Weights of a small transformer language model.
Size: MLP 1024 ReLU, vocabulary 1024.
Architecture: LayerNorm before each block, biases, tied embeddings.
MLP neurons of a small language model. Each row is named by its layer, matrix (up: input weights) and neuron, and shows model dimensions 128-191. Each number is 50 + 15 x the weight over its row's rms, rounded and kept within 0 to 99.
Before each neuron's rows is what it responds to, as a language model described it from the Wikipedia text at the highest values.

First digit of years after in, months or early (2008, 1992, 1961), plus pieces of time words like ear-ly, lat-er, ten-ure.
L4.up370:58 43 51 59 29 65 22 35 54 54 61 40 40 67 44 39 51 34 57 48 44 45 28 75 65 24 50 53 40 29 33 43 51 49 47 63 43 51 63 51 58 51 49 53 50 44 35 61 50 54 65 54 30 40 41 37 42 13 62 59 26 28 30 22

Mainly of or in after nouns like role, Ministry, School, back, tour ("role of manager", "degree in"), plus mid-word endings such as honor-ary, Roy-al, Bl-ack.
L2.up367:35 70 25 38 52 42 35 79 53 35 29 19 30 40 55 20 58 71 74 62 65 45 44 46 63 46 66 60 51 59 56 36 65 69 34 40 46 55 65 56 46 26 28 40 32 27 82 53 46 63 28 61 66 42 80 40 49 61 41 41 46 53 13 58

The last digit of a four-digit number, mostly years, right after its first three digits, as in 201-0s, 1943, 2023–2025, 1310 kHz.
L2.up91:39 25 35 34 64 65 22 49 77 59 39 10 20 41 63 31 60 56 36 46 48 39 62 50 49 31 48 49 52 70 56 34 40 78 47 55 43 54 36 32 45 45 69 43 52 61 37 28 55 35 46 43 46 46 54 41 65 76 31 53 41 54 46 64

Short middle fragments, mostly it or t, inside words split into several tokens, after a piece ending in un, ur or w, e.g. Un-it-ed, Wr-it-er, coun-t-ry.
L2.up397:41 27 41 48 45 52 47 74 38 52 57 30 56 95 57 65 56 57 33 53 53 59 58 39 79 26 66 43 70 41 22 37 25 26 48 36 46 22 50 61 56 32 53 60 59 39 31 55 66 53 56 35 66 59 45 77 39 64 71 73 42 52 54 57

Highly predictable continuations: " of" after nouns (age of, number of), suffix pieces finishing split words (leg-al, org-an, Atlant-ic), infobox colons.
L4.up190:34 20 30 40 38 47 19 65 56 29 48 26 78 31 44 33 52 62 70 49 66 68 59 50 59 30 56 45 80 30 23 27 73 75 44 71 53 46 59 30 28 39 67 14 33 60 60 39 56 56 53 52 43 52 41 39 52 34 39 77 49 42 43 54

The leading digit of a year (2 or 1) right after a month name or date, as in June 2018, 9 May 2019, early 1950s; also some mid-word pieces.
L5.up219:55 47 40 63 33 41 30 50 60 59 61 36 64 34 57 51 54 61 64 53 27 63 41 34 56 39 28 58 80 40 31 17 34 27 33 64 36 10 60 52 60 57 72 45 66 70 57 29 29 46 49 44 42 68 71 49 73 83 31 71 37 56 63 49

The space or first digits opening a four-digit year, usually after a day and month or "in", e.g. 28 June 1939, in 2009, May 1, 1971.
L5.up399:54 44 62 30 44 28 51 38 57 55 45 42 31 56 58 36 35 48 64 62 56 80 34 82 48 53 42 48 17 56 34 38 58 38 53 61 56 30 44 58 76 67 57 09 69 61 40 31 50 31 50 43 45 56 62 20 48 77 63 67 43 51 48 34

Mainly the first digit after a decimal point, as in 3.5 million, 19.9, 6.80. Weaker: mid-word continuation pieces such as pro-s-ecutor, nation-al, Fro-st.
L2.up581:35 39 49 64 54 48 54 42 47 62 35 50 77 64 34 41 37 60 64 39 43 47 58 76 49 49 58 52 42 49 28 65 40 42 64 58 39 22 34 65 59 40 42 75 59 44 54 70 71 32 34 48 60 47 42 59 35 31 30 59 23 61 37 50

Final pieces that complete a word split oddly across tokens, such as fol-l-owing, hel-l, man-y, bet-ter, 48-0, in ordinary prose.
L5.up321:38 70 49 70 55 36 56 27 53 31 46 42 61 40 32 47 80 57 51 88 45 56 37 65 69 36 54 36 48 42 58 39 70 57 49 67 49 40 79 51 44 52 47 35 23 18 70 33 55 64 54 43 59 32 42 49 69 63 40 42 54 31 69 48

Word-final pieces or commas finishing a location or time phrase after "in", like y-ear, downtow-n, or the comma in "St. Marks, Florida".
L4.up794:10 41 69 61 58 71 55 40 55 64 59 60 67 66 54 45 38 80 55 47 59 66 38 42 70 54 56 41 47 62 59 25 73 55 17 37 58 36 67 74 59 60 28 36 38 65 52 56 62 30 60 63 44 37 53 53 38 24 71 66 63 52 52 55

Final sub-word pieces that finish a word split into fragments, such as -or in Bachelor or author, -her in teacher, -ter in starters or daughter.
L4.up744:47 40 46 64 38 30 61 58 40 40 39 60 50 46 32 36 45 45 40 25 59 65 44 57 64 79 46 12 26 30 83 74 50 42 30 30 73 99 54 36 50 38 47 49 46 37 36 55 52 39 62 60 23 35 46 48 76 53 49 61 46 54 16 44

Middle or ending word pieces that complete a word already begun, mostly compass directions like nort-her-n, Sou-th, Northw-est, also who, another, Stoke.
L2.up123:35 62 36 57 50 73 53 62 57 64 56 44 50 56 58 56 65 78 61 40 49 57 24 66 70 42 51 46 57 36 49 40 49 15 45 35 59 45 34 27 62 48 55 58 52 87 71 56 43 09 44 62 41 52 68 58 34 46 51 74 59 54 80 65

Mostly the article a or an after is or was in Wikipedia opening sentences (is a town, was a Mexican), also word pieces after l such as l-and, l-oc.
L2.up159:29 74 44 55 30 40 69 49 03 70 60 65 88 62 48 60 40 46 48 32 45 81 75 54 54 56 51 17 67 82 10 47 70 69 44 26 36 67 50 30 27 50 33 46 68 48 35 20 26 77 47 56 63 57 49 42 41 56 54 25 42 17 63 43

Fires on a non-initial fragment inside a number or word split into pieces, e.g. third digit of 224, 530, 1976, or Rom- in Roman, C- in Court.
L4.up440:44 76 31 40 33 48 39 67 31 63 31 53 32 44 37 23 59 17 42 51 43 52 57 26 72 54 75 45 43 57 60 43 33 53 52 76 57 44 53 50 48 71 82 33 56 35 29 69 70 29 62 40 48 45 39 37 39 35 50 47 44 51 43 36

Short subword pieces or digits that continue a word or number already begun, such as en in Piacenza, ov in Czechoslovak, 0 in 2020.
L5.up677:35 66 50 51 43 41 56 76 68 64 27 44 78 22 19 45 37 37 40 54 46 52 52 73 85 55 34 60 54 58 54 47 40 56 61 47 53 53 50 55 36 72 48 70 40 37 48 42 42 51 40 62 57 74 37 53 62 47 57 49 18 43 44 40

Final word-piece tokens completing a word split mid-word, such as the er of murder, t of shift, ion of million, c of pregnancy.
L4.up441:30 39 79 52 61 61 46 68 62 43 60 54 58 67 45 61 78 26 74 36 09 45 33 34 55 59 63 77 51 56 76 36 24 56 50 47 54 37 60 60 65 65 39 48 52 32 54 52 49 30 74 52 66 46 45 71 40 46 48 36 71 41 62 59

Second fragment of a word split after a short first piece (y-ou, h-ur-ricane, the-ir, M-y), and the first digit after a decimal point (96.7, 103.5).
L4.up899:23 48 50 51 55 36 45 44 57 53 37 65 74 74 44 51 52 57 49 49 57 42 41 61 68 78 46 44 65 62 35 33 48 75 54 65 39 35 64 37 62 75 58 74 28 58 46 59 76 40 36 50 75 61 52 59 52 52 23 65 54 41 71 58

Short word-piece tokens inside a word split into several pieces, before its ending (predom-in-ant, Un-it-ed, al-b-um), plus line breaks after section headings.
L5.up618:44 42 85 33 47 58 48 46 13 49 56 39 41 58 57 49 16 21 64 77 63 29 72 77 52 62 57 47 46 34 32 60 55 55 72 56 50 79 41 62 72 27 22 81 52 54 30 63 47 54 70 48 62 53 39 31 48 41 68 48 57 30 68 49

Fires on inner subword pieces of common words broken into odd fragments, especially "op" in pe-op-le, also "our" in Court, "ric" in District.
L5.up161:62 51 79 64 25 68 40 70 30 44 54 59 35 56 59 50 39 67 34 48 31 31 52 17 79 50 51 48 34 50 54 44 68 27 53 15 48 56 68 70 35 40 48 56 41 42 61 49 42 66 14 43 25 64 43 30 34 47 51 44 69 79 37 75

Short inner pieces of words split into several tokens, where more of the word must follow, e.g. pat-i-ent, cand-id-ate, Cy-c-lone, 200-0.
L4.up771:32 54 24 30 49 64 38 87 40 65 38 34 60 40 49 50 48 50 33 50 55 57 76 54 41 20 66 30 45 31 80 76 40 62 65 38 66 69 64 60 25 33 40 44 65 46 64 70 70 54 52 49 57 66 30 57 42 52 46 63 50 60 57 50

Last piece of a word split into fragments, mainly ordinal endings (secon-d, thir-d, fir-st), also compass words (nor-th, sou-th) and oddly split words (S-c-ience).
L2.up703:69 64 44 77 56 25 56 45 48 60 61 45 47 28 74 53 61 70 63 58 53 50 15 10 51 38 53 52 32 81 36 63 51 73 40 46 37 38 37 40 46 51 08 60 52 61 36 60 48 31 54 64 68 52 48 49 31 61 25 60 84 60 50 56

Single letters or short pieces completing a common word split unusually, such as tw-o, s-h-ort, Bachel-or; occasionally " and" or header "==".
L4.up638:55 71 45 71 81 43 48 60 69 43 39 41 41 31 61 64 55 51 49 58 44 60 56 60 65 36 33 39 53 31 53 49 35 37 39 37 58 59 44 38 45 47 33 29 42 36 19 85 35 20 45 60 59 70 50 64 33 51 50 82 59 49 68 52

The final token of a month name in a written date, such as Febru-ary, Ju-ly, Octo-ber, or the space right after, just before the year or day number.
L2.up624:49 58 19 54 40 47 36 52 28 57 58 59 55 31 55 16 52 49 44 69 53 47 36 55 55 55 67 72 62 30 66 53 34 56 35 36 64 42 53 56 42 44 66 52 56 34 58 51 46 58 39 65 76 45 59 26 77 89 46 54 47 51 52 39

Final word pieces that complete a word just before a place or taxon name, such as downtow-n Los Angeles, famil-y Trochidae, and wester-n Panama.
L5.up46:12 58 59 36 62 60 51 49 51 61 60 55 59 40 43 39 38 58 84 25 66 71 33 72 58 71 46 59 26 64 20 34 58 66 32 43 68 33 56 59 53 67 52 53 45 54 43 39 25 41 51 44 45 34 27 31 00 43 41 56 70 48 56 42

Word-final or near-final subword pieces that complete a word split into fragments, such as -or in actor, -an in Republican, -ist in artistry, -ent in accident.
L2.up972:43 41 27 46 42 70 66 33 66 28 54 45 79 47 54 36 57 72 45 59 70 58 52 36 18 26 33 50 45 41 29 75 40 54 35 50 30 64 54 50 44 59 60 46 69 19 26 60 44 59 48 49 45 33 39 54 46 48 69 46 51 38 16 37

Sentence-final periods, closing quotes after a period, and newlines right after a period, ending factual statements in Wikipedia prose.
L2.up745:34 43 64 53 52 27 51 37 58 46 54 54 27 42 39 38 60 48 60 59 52 44 33 37 16 61 60 66 38 26 48 33 38 60 59 45 42 43 30 48 49 65 66 45 63 24 32 52 41 56 27 75 71 79 55 26 46 32 73 62 63 35 78 28

Final word pieces that complete an adjective or determiner before a noun, such as sever-al, larg-est, preserv-ed, Brit-ish, plus "of" after group or number.
L5.up372:32 52 41 62 49 55 39 57 38 24 55 47 41 55 46 40 50 41 40 50 86 55 39 65 51 57 84 45 45 41 77 14 64 36 46 18 59 49 47 40 47 47 37 22 41 46 32 51 89 38 48 62 55 52 42 60 42 59 42 42 39 37 42 33

Periods, or closing quotes after them, that end a full sentence in Wikipedia prose, often last in a paragraph, as in "in prison." or "before making a deal."
L4.up729:35 32 51 75 47 33 67 89 48 24 83 42 41 76 43 70 33 37 31 61 73 44 40 43 41 47 71 29 50 57 53 42 52 62 53 40 26 55 38 28 27 55 54 46 77 42 71 60 61 66 23 64 60 67 63 21 08 27 45 76 42 44 55 34

Mid-word pieces of month names and years in written dates (Ap-r-il, Sept-ember, 2-0-17), plus Em-p- in Empire/Employment and similar splits.
L4.up684:32 38 53 41 78 32 43 34 54 48 59 45 40 26 68 51 76 26 33 54 53 57 61 48 43 47 82 50 38 53 84 63 61 31 53 68 62 41 27 80 68 48 55 52 58 70 53 48 48 25 40 34 51 26 44 41 56 48 33 47 49 64 42 12

Fires on the first digit after a comma, period or colon inside numbers (264,000; 2.7; 3:05), and on mid-word pieces (Nugent, total, town).
L2.up337:43 26 65 65 59 29 64 23 68 55 44 68 66 66 58 40 27 46 37 42 71 51 44 33 57 40 71 56 45 35 20 67 16 38 33 49 44 32 24 59 49 37 57 46 62 66 61 32 41 49 45 44 51 59 43 42 48 21 43 47 80 36 52 47

Fires on the full stop that closes a sentence, before a newline or a capitalised next word, as in "the show." and "in Thailand."; weaker on spaces before numbers.
L5.up922:31 52 55 47 43 49 40 57 91 62 66 43 48 32 64 52 44 34 38 50 14 49 52 38 41 79 84 41 56 53 44 50 47 25 54 51 44 49 50 52 40 56 46 48 60 40 60 57 43 37 41 51 66 47 44 54 40 20 38 77 59 39 50 53

The first digit of a multi-digit number after a space, most often 1, 2 or 0, in years, table figures, times, coordinates (e.g. 1964, 2014, 08:22).
L2.up415:62 35 32 57 49 56 59 54 27 77 33 57 39 33 32 83 31 42 48 83 25 53 28 76 43 53 34 50 66 44 45 56 38 45 52 49 61 58 43 33 69 51 29 65 62 72 38 51 43 46 62 40 58 39 43 41 55 74 57 58 43 56 50 71

Single-consonant word pieces, usually c, p or b, split off mid-word after a short stem, as in Vas|c|ular, con|c|ave, sup|p|orts, Gonz|á|lez.
L2.up114:47 64 39 29 69 65 43 34 52 29 36 58 52 29 42 65 06 73 71 44 63 40 74 78 71 48 82 60 48 48 44 69 63 78 53 51 56 47 57 20 80 44 68 47 27 45 42 50 40 38 41 38 36 58 51 37 56 48 43 60 69 74 44 37

Short fragments inside words split into several tokens, continuing a partial stem, such as lim-it-ed, Calif-or-nia, testif-y, and le-ar-n.
L4.up514:61 42 34 42 43 66 47 51 42 36 78 43 58 69 71 56 70 50 73 66 48 45 50 88 15 66 33 66 49 39 77 45 60 72 36 31 54 35 59 36 65 36 59 62 51 61 74 43 57 28 41 46 61 44 13 61 47 47 46 70 57 72 52 29

The last digit of multi-digit numbers in stats, infoboxes and tables, e.g. 57'4'/km², 30,05'8', plus word-final pieces like Unit'ed'.
L5.up792:52 45 03 83 48 27 72 58 52 48 49 36 68 53 47 49 62 55 37 54 53 29 69 59 52 55 55 43 45 89 70 38 37 60 50 63 23 16 77 26 35 75 50 58 47 63 29 45 73 37 55 48 78 46 44 32 55 16 58 39 77 43 48 31

Spaces, pipes, line breaks and closing parentheses that end or separate cells in flattened wiki tables of numbers, e.g. after "0.05% |", "(+0.2 m/s)", "3.5 mill|ion".
L5.up617:56 69 47 36 64 44 71 36 43 37 46 71 58 52 77 66 74 86 54 44 80 58 49 49 72 50 45 44 37 40 50 51 44 56 61 58 63 56 57 32 51 66 44 34 30 25 62 46 25 33 37 51 65 60 37 50 36 39 63 37 67 37 44 19

Final word pieces that turn a complete-looking stem into a longer word, as in the+ir, with+in, marri+ed, with weaker closing quotes and parentheses.
L5.up258:47 50 15 65 55 35 50 57 47 46 80 40 51 44 37 64 83 38 46 58 73 38 17 36 31 36 52 80 48 36 43 40 50 54 41 36 66 45 42 46 65 52 57 59 63 54 30 36 67 54 68 59 35 63 38 40 00 38 29 78 26 86 40 59